MLP neurons of a small language model. Each row is named by its layer, matrix (up: input weights; down: output weights) and neuron, and shows model dimensions 32-287. Each number is 128 + 32 x the weight over its row's rms, rounded and kept within 0 to 255. Numbers have three digits each.
Before each neuron's rows, "raises" lists the tokens whose logits its output raises most directly, leaving later layers aside.

raises: "igned", "ome", " are", " were", "ide"
L8.up433:142136137156078139151075153160103102169150164117137161090093061179119193058160124118110120135126117119104139119161126118162155064156113101091136099088153170143137044152104130121122191188155178152190074085153084142128141138139084089159124114081170139091155071149091092099151140131118135179161068134139078107118096097149132114119204117100158157150152099187136072174108122082127085097108081171105171147097138144141180157133134146097139141168138122126150085128129102133110181123054175098104091120162124157106073135109121106172116144191081184160134136138152124129091069085128084088110098167133158135108086105136120120106132130122190128167144111197172125073139142143142145129109133169165112142155171120088103140078200126062131110153116135072169126089099165122156148123149115
L8.down433:153124156166159142088156145147175143154181156192136101161139125130095137140139096156125107177154120141153107132106108173118125038141140141136112082086167087138157091119101158080037093142159194131141166161123091152133058141088130147140065139128101187095130150110146111125097121122098116108085073131145082143132143137194141143187129132101148078126130156183173123146091121127127138097161080122149155111108111108092113149112101145160138159136146134131119117138151117085165159146124106077109127138152196136183158129122077146142155161068135138158144196170063154106105159085139066084174090167131134116039136089052075113088107127145113165224110177102115105144147156098104086116223128165082145159080117091084150129130162155121134142149169161101126106163135150167118124103109107

raises: "’s", "'s", "'s ", " with his", "dom"
L11.up594:152129150149125123189114152163153171070105123185153125111129119171103180167105127070111087094115121159116128117128153107120129165165177150156160179117139108098151127149075095100120187081143194146109062079176080063067122143162116111222160076098154093083149192171113113129105142138128143128079101119098094150145124096118049127162165121108107178153091127121098121166151121194074120094148143094143118100140129141074099105119111081126111103119105048159124092103164148077091085168145158134130099114142101070105076159135118195156146141100102134106108107157175131137093171144153146135132113105123159146163186160107122075192125113171193186135159132104119105109146145152119123119082133115105097115137179140082177082115117094112135177111098115087121165160178147091109106133169167
L11.down594:137084108126089171093128124083135130134090113136169163136059201089153128107160082105115151148185128136170121150123074111104177144151134121092160137133151176107097190131140130157108155073146132147129135142174139221130121072174141145154190138136131137087094132169148129147157121107142177154056148166147193130116203122129131108143139197125087125067128124078120136146156129130116118132081117100141123121150109117178127120098103135178161088167080132154096118174146126099092137130105150094118069153122119104077182101138140122181076095129148111122139083079092101192134152128220076162121090129157121161074196074156122165101078187112062127138159111093106114085169139175126147125118127152133150097106172124138130187075118171142151155078172151145127186132112134097118149121122117

raises: "- •", "- Pro", "- N", "- M", "- In"
L9.up368:168145105071109094164113183145103138081138042103186151184199110117135092148162130110128150061161080095092134132116123086159165127128097098077194105088154132122117121094159097049183124144146159114148188167087153149107093130091111103135201148160151126093126168145088088134146029117106166112080103124125204101121115071135094132076112149107123135088160105122120149184059226111180083147123113114164162115079136076120149077145130085137147139164098112146155121099138123136116144137167128138168136122131124185128075112137114143124130132088092112138205123164154178159087161109172103182139069078111130159148141178110174158074148114118116169097123152133133112129136115103144134117180105109132124107117138167165105192114226089110160138160095147174127154131124131094173187106146125
L9.down368:113184137131121051071082129195093142137136097145101174100106159128100146137077255154124175129101100155207116142132107121132138098078140119151103153106127144099101131229094125091155096149113127103085171173168112023124133040080096138106128116116131109164118127134142096115125132148165120101120154144127153137098111110113147146128145153165105147134120114113107070140140155131094145140108128137120110096167140124141134106121087158111122165106073112159103169086151155160132087194101102160107108144146093158171142125130130102116153086114142130152181090082166074117164096104141133168121084122112157124171162120106152128116070135129112152140146117160097185159174091156091144123102196115180102110162204079105082142105128076123148132134128136088097117125110097093138197126168123

raises: " has been", " is also", " was ", " is not", " was"
L11.up1188:092095122157156136106150045112229106128167134141094104175161135054160144112084180113119217123146074158142095145145110099093162113144115153117109133159126124100158147125103130120107128097168126129158150074220120134105183077093132092175126171177139218158130142160115128083064126142131143134087111135109150129171089069166137081150150150117106121130180116110096194110159125103078079114120095119154131163123132154154073127094093167159146115111206094165113161137128084043176172094109111146126135104124119139107143124085114168104142142128147122122163154088088142129149065127127148132130109150162160139132136065087077080150160173159144122122150109106129139114114129105132119103111084174139098202103174115148073141145201067104104142074181101147140147183154195155131096120111116
L11.down1188:099107108153140117094140055105153141141127160140102182172127158083184157136148000088117190128146107147159117147189112141120157157175154126114108157170102168121144153123110090141112113108161174139170113118152131122112156104083170050156135138120147187134129149114070121078108151122094153137136122111097129115125090085145142138139104146114151145098214056138111137105127085120159080152147130129156102166088104136118056123130144165131103154142174129140157166166160053070146127113152115134152059064091163178126109066088105167100119139092126166118149107132086120140154089135141173111069155147185170140103120078065078054135138180198157114147131063084096148129142118109140110112104091115170108158131166180135078101122114112129100102125166082175111155144125147164137090171093115

raises: "mer", "useum", "ount", "ming", "emorial"
L8.up507:078141143107104106135108147096114115106121134096146108134077118119121117151155168128106180172126097190128135130161172129103179081092186097096088114128139156190204088118116159173191116177099060132133104137108076063148132155132145163117113148146119136057105137116177160102089109121031150160095164094060167146154186097212120110144144108088151122101161111148153166070213108167114142127127077106110128148152136086141168180145074136159120156105174082130167159092179121121111122117095146123107128078147105132102103111112141150089122092120164123148150186136184182094094108177084124076181108152139111160145195124142141069131162142124180142102143137162157096110126130138071127154097100146120115110106105133108148152177102100105147148171068127140159163057123135129125135101148118
L8.down507:112138164172097121083100139099122083154163111112133138118156146115172154141198141185168136095092082139087134128106148129152224145127162155085141164137125141173108112144145069050155126135048064103139086160087090136140160125107101153100119165107193148141114169152172175152093053096067093111099110176111171095150108126190185120108130158159090161110071101087119141118133096132115116155084140155137118150082101153157132104106071117116086155167190075133139129090079114196106073100130125120068160070143136103110163113132126160134126100077159142068179153130140124118172096158153112127156079124106100106108167157147136174167091160069101139140117155148138096122208175143028083094145123131139114148111155151178153102150103140136100122113095132108124174109131138092132133133154127

raises: "):", ": T", ": N", ": S", ": D"
L9.up985:107072123112148158117137185205094081147152139149156153107122110094153122099162101112122134120126111172166184144121147158085138142143128117096161182186153154111073128113097112104140107079129077085083100130150103129084178129161127096136048124127099054129117162087095103159148110164112094146094085092110133085162167115089164176102142124149076170174155121133151116128167133156124129122184166151157090087101130120107079120080122124129176141115088155126148101093134071075120137198109168183171211186114111080126124145147122111194138069031103130180144079172147108102164099134073074168099151123133119114196158122139110104175158181143084119124136146034120151156127171198153113108149141132087108093184135115132155124177111117152178128084123152139139154120156147106133160082059115
L9.down985:137148131117150149095154178145111201117147141152124140072166122099104096111107040188109153101104122096131153137139185125156148110140115071137142186176155186115101114139144084109155132087139106085064122108054158118083147151164140174109137135165090100118130146102138202103141088100130159105126120117096140119176084160147171103089183120100126113114155157201197160144141074168144156154096048125127123101135157173125112093143150224143164150150108136087153146124121106133124117195084236110165086135141133117163104148177075131146132093093106136152138112123140127020192095099074105160121137093123066102095140131168130075114176130153093091172131113079109142127072098168135101096133155118130132090133158115150112057085143135152141074115150125049080135182115176177167147139107141

raises: "',", "ic", "ize", "ically", "ite"
L11.up11:085156159183128173188122116186152108124070137144133134075072114130122172115127129148136057118116118141095110184113139147152122100189137126119140076146156139086140158139112102070122125115123153155138172148115036155101133090145112141114103171111109092114120112156126119099108096158127163054088081181142160119123135121105131110138134126147098065144135164091143091093152135101150110059170110132139224134157098153123126116180131089150125145141130137120143141115153083043148114170131209068114101146178133125131134076153136090097145151122167170139142106089138135176129111144113115162156094078171156134119074154196147171134152127131208126134186136185125128133120139131112143113123117108155154083186140144141111124106094139126164048094104115139092131099109085091039136142116158
L11.down11:185089073191121110109126165113151088131109106203129108197115096137108130133163213158172066170169134084116127186130174137068085160107144173172069092129133159141120156110140058137073108082090135107141161133115107118122115115154151121084119132142114112127085142125137079099093149164090123113108071120137169115094144105172116136123106124125157109143180105092110117126208114090155084119159096126129114100123117118135126172128096146112101142111087109180172112136161103116077113112152134092113128138083152114129045160086105148116106113097047117087110100134081129127128161141124083171142171180109214138148136148121107133103145108128169196122136117114106146148137140119040145138158152110174182132079132158171131116134153086134133113203069088129158100135170103137148139142219102

raises: "le", "let", "ard", "les", "ards"
L11.up176:090103139102130161118103085090225123068130202117124082096153133076107117203083190133120061092198096099124147134138121038119164112127089143127120092180131095129094129159121129127174209161192121146092121089094132144135163113115122164119070131098129164096103094167157158154097096137119134150183147128087151129093153194115139066143098105112093149129152123106110136128087107162114160144149172179029142105123128163168095117134188085135139134136135099116079098168174145102090146113116109125098072150075084118154173155093154141121144099179091158123144150076172134086123128088095078086119109143159131131143066164171145189131111143116158119143201083095102097170154146123151157121122124161139094151168109105135126130149122122097100059141026159119077129107086109128060097117146153
L11.down176:158100201135158195124123158168177082113114153126131094184138141128097152155158124129151100111185073113163145134139179083101112102153084118150151169147160172097125177152128147167125128114096140224143120125156119120105182099163105183099136131119129127122153105133160182206086139134114147130167102068175163139122150087136070090138174084114112115163108119172145151114123149170169116125049133149141118097105123160152146140124097107153147111153147124123115164125086155188138156127091173097103151131131123128185125150102184138101123174138128145101146120134123169088129153111195099075074180124118079181176109123233152147080136165152168122168089102124106141090156147121156075107111169107162061148129128066100107123065089109123057144155105162112099110107162102116071103096105143

raises: "\" | ", "\" (", "\" |", "\" and", "”"
L11.up56:112170139141048173067097112091182155119105156117118127163128068131119126102142130123150186097185195126114107142111081129190164073121143132125085147185120121128111122198158160105112108132156118116108115093154138112075161164171103131105061139177119117083186072135099098210133140172179097135107104111105166119113149140090137148100128145159123167175151144051121197111088121144116112138111159082117119190133134131167111086116189110095122167079124215148091160169148068161073159122148115079098169125129149126132114142127127124142139112136147120108200096110121100159125127194118069166148133071069113124138130133124150094076144152103185142180100145151095126140198130142118131103087071090166174124161138123185073059099114104170116151076118142099179130110114105147154122176157141
L11.down56:078137106108143163151108154144096165080102179151235126139125128174167063139124183120141167063104166080147202135122139070093091109126108156175127152176113090063069178122157121136157134137167176109103143182055141112107115103119141100112080175118101089043150113103094099102077162164151147124066131179071145130147137126109174132160150144119135141191168152103173141185075121127149117132122135107179191195131126133121189076158153173141119140133108094096130135109172126163108114141113115113070113130147155200128053116164146108132127075126129118059119090120126086122052121126146098120086135132100093143140088153156148143163122150109094117077101142141130112147163101145107115096100085131148114123165126147119116156080169138121173141124141177129078154106112107143087163138144100

raises: ", it", ", the", ", it was", ", they", ", I"
L11.up234:123116121148103133083133106159154163049144132160075058046145072088162110119119113057144180138089099140139080137128109122096115167154086192140106091213080116087174117164115136142095145111133137094095133049162133148110141129135150038094131177111151169126140122093147101073155129184125154157135185143116121132151131144094179084151073104113062155137085124085101135150120112163182121156097130150215113108134133141179076135076139176155141152153143184110134144171082083121075142140107193087167138097111124144146155133073059111180164124124108079088114164179130105144134153081119120117142103121147112124135127151134069149083177125189178118204083150149095188131104120147126128116165106123137128167088135133161117090167145084131125151128131145119115178160098119135122090119116135
L11.down234:130145204152094155068127151153152187138176154116104084059123072146151120101141113121117126101096123146104097139109197145114168159139064175153117124101175078124183190135181159101149102121119169139120149153105098156054165127120096131151155188093097143147132142109119118099086175141125093125134177169123167155081141177079174100106179115103093175138109111190134115105124138073184130185094122139159121055147120109121168159094159126116168147087109162127111174133181098105159133151119154058157125101118109083106155128106140116143105140166092114081137163067128129134055116097168158141075117067119103117138137158144104101089171120128131111149107130151119122139116060085097102106207121130054121121121095157126097047110105129162079125159104103157103116098116088142129074126142178

raises: "ically", "y,", "ical", "y", "ic"
L11.up637:103130095046144089146102140148162132106143156159166132089149115104134148144165117127111096116096168137110156152067134135110123066121080127060136145142120101113121128099140094142195152176128123135112136125177106155155072117059137185154097055085028119168076104145106138122107130117167158132119117126063166150142106160117139107099165140083143146164149137184170174152181063097060144105164133059060120086100136121168136141180163135135082130118118121124135131167128098111048164101119149111095112095065130113095129114129093109185087123115100142068148128129091169076102099115152147108129068167163159181141123130124128194138123070136145148117136159142141184165107144103121151060133135168130103121066166161092149121096159237161154141117171140106098147105139156076145142155167174
L11.down637:098146045185085152143131149110098098153168016158119171183144148180134152121125230131156104084086117165149149164122111100122148120106084095148159129133132128107131122108134087119175096119086099106162121088153149111131158111103127152158131114142100129201144042141116134140105144168142132090111122120162162071119122195105127173149153029102107102150082107143092121082106124137136117133149129108137142121107132107190170143180161147110184119120086154150147126111106142103070148132095140094144110089077126083138134114071090083116153159137118119139130126062084134077094143150172119135082111082110127110102112125134176141104104214107201160078146190160103120179093176106071194140100103125164118133092172118136153075123172102122136172089122151126066106111132078126126136182189148

raises: "\"", "\".", "\" |", "\",", "\" ("
L11.up334:153148127105122101063111103068168143107148114182116142153120118120166122100087197128104152135163155135162130092066112135171111095106104093148050159227112153093073097127108191113148165112171078072075122064165127102075172147122129094090068149141166099115155155128175097182103177154116179131080163099118132136141150114113133096120138166130118077142165158109126190141102134186123128168138132170135147212126156123182085084111166147115115139143068174162078117175153127120132141129149040086112173124156062088086134124155169116098148100101197126163172154149088110110100127193141100141124162162068140168157135090157128127119104113129146122166090117113106159120168108120128087078120129152146107200131102092174105138127112091160163152098095136134184176107147137120144128129137139
L11.down334:112156144099141148061123133188118223137131082167110085167153090137119090156136200120095116118120198120157118130161119110152148107185038086159075178182131047093130122143140177164198080149103177109112114171073100104062127150156133088098097111137123135055189116102086189123096152138114154131126103143102170145076107155086134132136129167101125120180180151123163135178119103175192138146116154096107122163137106131151140071075144138126105163159123184129131154079131130154152102178125138101068123099123153115140077094129156097123140117062087143107120067092117123137049131157100078102097137124060151141129133129185158116068174094111136145159107133161090157137210107137138120103156110102170133128143146145125113124112153135113095101085103143114184127128138115123144103144159131

raises: "ly", "le", "lin", "les", "l"
L11.up283:187137083151115121163092154092133119171082040118141142172134108127130171064130132137099136175118118087135158167132130084189109127162115139098120079145092166177124188104158149183246090129154083123095164133142131143105088135043141112082109099108143100131094114144107112120175103123139099147118143098126145160089078203070106115105104132109054154179158178069166122076132141102126083107097178104126152104153145101124106129189091136119104155156130152155069149087110102127145170088068122070105136155108215143127197106078150119134136167192191116162159154139139168151172146109140163087113104175135124136144146095120057090111144131147100141138109145101089130151157112158061114088048065135154077156138139158068145106117122142100126162145122135111136149091153141121141098129122151
L11.down283:179126069120128164094123096107141075074066126074149079134143138145143126094157101152211179130118125134138126107106027094162091096133123112110129103150163091059161131128152113108114105104134093144121110110136134120209140132093150196121083148154171143098142110142193177123171110123119140176153109144143141095150163069132107076156106193112110143125078097100139107072097199095152127188129170127136122187126136199099137172180101154071152118156092154101176173128116163148132124110146126152115136125114156106169112090108100084155138118150111110155130130146143105092107129154199139132099158121082105128175081180159139105092115136106175099095144132090102117121154134167148061134137053058188174143111126108095104083103160128105095128137146161131130146067155158094112164139160142

raises: " are", " were", " have", " is also", " include"
L9.up129:175159111126132118133165136144134147098120136150141137122118135099175164152191114118085161224129198188166133124103100098127107139143109109160121111112111164112111058173174064116101065128078095124151151084146096164150086118042082141092121123109136112142158125154159148115114158118125074124147125172116115149100102077118147118107104111150100156127188116105117176160122160132121141149120128152169156129108145172101074049122080075093180114120070118108097174109148110155185168095182143082081137197095152178192143092090055155122122110109140153140124164156116145124126111077158157046207153205135136133131113141052052054138126148126166148118115135120175109138132143111172103148092135119104117128163137171136113101140121108115098117106070137146133133193132157105140190107051119
L9.down129:183111122128125121103143045069177184092126178157084125135137106094147169133086082132117116116163116115135114177164091117138145142161137188101135171138080134102157110147134135120053159121146164095080136089127149090147114109082169126065094132169133141192070139113135164063086143153090160101123124159109127157231137124155153150129171146145096054154162122139174136118137085140118138143210112136170117115089186136100066163166121198102132170153136085186114117152143086140143175152126138138122167110105117044184079129123107112149149126115078096141174113089107167110124056127105091129153120184155106138086127114064060128153125140179124130083153144100185129130114117141152115120143132184114147115146197121087127090170160035105110104104055146085120131160064156123057164089096130

raises: "es", "es,", "es.", "es in", "es and"
L9.up813:108160101133105130149113083021168133114139119117160088142076093094155142133064093107137167189127170065179132108128133122146131118095181151129121185050108130131117198114114198127178160079099119058073121082150138085112173122101169113128102122109112101166162086138139126114130115145155106127133102103084204079107109140096129141100102174142127123109079115118068140104166192116122165135168128143124162165070152164104110141112164091073104104181076078111093158163121133112174120158120195087199105154110119117104055093151142147142154091152156160084125115063115151095138098154135145126114124103144158118140065094128126090092101135126094139138130160133125110166134135182182095150134137117138141153148134113136176115113179138101079113148153107082175169137062094077112107129148142
L9.down813:142164138139114130177119159127129155101108118121142079121162098123105124117146165068173119101097129150090097124085094144058214154128088094129119140105164155126120077145064185152098168158135163145163136119172148118103092156104118178172044071145160088164149135138101165130173178144120113070111085117107138096140090165120150094098111138148159098153095111148112153108163144143134093149064113155136127178091125105078136176108109173097099168142137083165169110160190132133231113162069110136101098153142133110078091170224165149088124113117107149113161076094121068139169078120153148120132140112162151114123156153185084128179151049187114094152149151118099153148085131091135141146104141182161130136076076160110135144094095121094076163089139104113089093149195156149153112155126138

raises: "es of", "es", "es and", "es,", "es to"
L9.up750:171105167169179153089155053092161095120135177148172183139157124172087131112135095171138173127141139151137158152170124116131085134175089120123164122139127176145119144133144151120093165154133162085073146099079106147162089123121149149127177109163110098122101101156123122158126077119161122154094185107159180218147127172126128142082070112103156110122155114107095201081136138129170105106114068104114108135102119091117123150146116150118166114122138075104096174123150162146136132119096097163133113100151129133135128048154139166157158099153153123101084147142107175158169157116083107139112097134112113146143086150109145156113127086107098163114126113089163106106166114161080067152142176126138165171179124083174098064131153102134139076175133081132151132163152152143099072137106144
L9.down750:091106101164098110173075153103164111121132074131132134127113093131147126198098115100133127124042106118154123106093182161200137100108126117106111172100137127072111124058107119081137120127120118101132132127116106108107077174165134062143058150087104158139103127126125090121169164154182117167160113117141101091112116080099132114130133126125144130111135103126128136134196196165093180119226092147109124118162123096096152147133122142127085142141106118168141105130144110080089117110085159141120119153165154136119105067153116118117127125091110165146182105135078159107090161100117108139167149099127187099107154157136200116160125059119112093173161174132147139181159057110176121151202125205161105174194110219084113150123172110069098168084129053178125140140140099108108115101186202

raises: "ents", "ation of", "ation and", "ation of the", "ated"
L11.up895:149144130060128184143126123136167099074082094114074096120120163062179066143107193126133132141138117149085144115093121094164173156128210114110111133130161138109047136082113089121192099117155173147106118114112097094096115149110111106149106151156104094140131175100094157085143157109134133164152197092117148147171124135054082105155119101169140189225138107119127186142187184098115138129122192114163157089101096148108118179082172128045114213105136090139129133148112141080146046164150105166106137142146184136112160136084101130144092122126125127183105134065148161110085170199090113113167120165131076115124088139122152146169108114186129177134145138151138115147098155174112105047090150115115112157124135123127102103150111123132153065088108070063103176162123128136088108146103090
L11.down895:151118093120117150136084176063058105106116123097085116148120172126102152082158255113116077120117126104127170149089083113130155133185154098110174152137082093157137117174163096143122128068130156125140103159093130094136059115157122138119110146164145107127158145098096038072140149193124087114110154132108145107101115114122148106062153095186131136106132142125131089170126081134083117128129124086097105159111122104142155121107123126133117117110164087158137132255151102175138156113150126117087156150084112190159140161154113124156084109177095061108094121119163121129118065184091075209129133157124134146119136119080100123143153092075133145149113126122097147100152112112155187160159190177097090099171142128158162134110108123076158112118181203084104126099110133084143121128152125

raises: "'s", "'s ", " being", "’s", "'"
L11.up589:116181142100208143174166102159190104127147100135118075127118142117121155083090254105100168160103091138120124156095134137117129123122173179103058176107108141111110107171120206086108129080144137070138112059149163091160143119149092119100199148115122120104129139102104070113139123092114103108077092154144122084108083175169076099134124137132138081122086136153063174150116111158045104128126124165108154087096107164174122139110083166119186082050160065107142122096112116134128114076108158112166129126131129106110127133137112172130153079133205072101152084117121101135138138139054127153129140101197126134146076072147095083128128150102168116127142122140112140099109133107128117097085127204139082156102123134139161177150168153114142147128160110165137174140142160138175118108070151
L11.down589:128121160141118147142135107150125123115133162140122116120052134101066167135148145175084140070158132073121109138145141080121159126127170181128139146160069171105135141190140118150099168152189130115158151061118185161209170110128167102096220091097065195078111115088079137093094202099140178145156130155125199153107128180111114110152100084039097116092079133094084142121127151126094134156054143154130092128139156152168153088123073150141166146088077099125133120068160116126083126170135148145104143102089102141087081103118121141087162116149121175068155141164136116111143123118104176072139162112144170115066147146141172115087107173179148103183149174141066127106136103148078150133158087111125129186104182138139137110135153114126137175082151142142064178180114131128158116131088153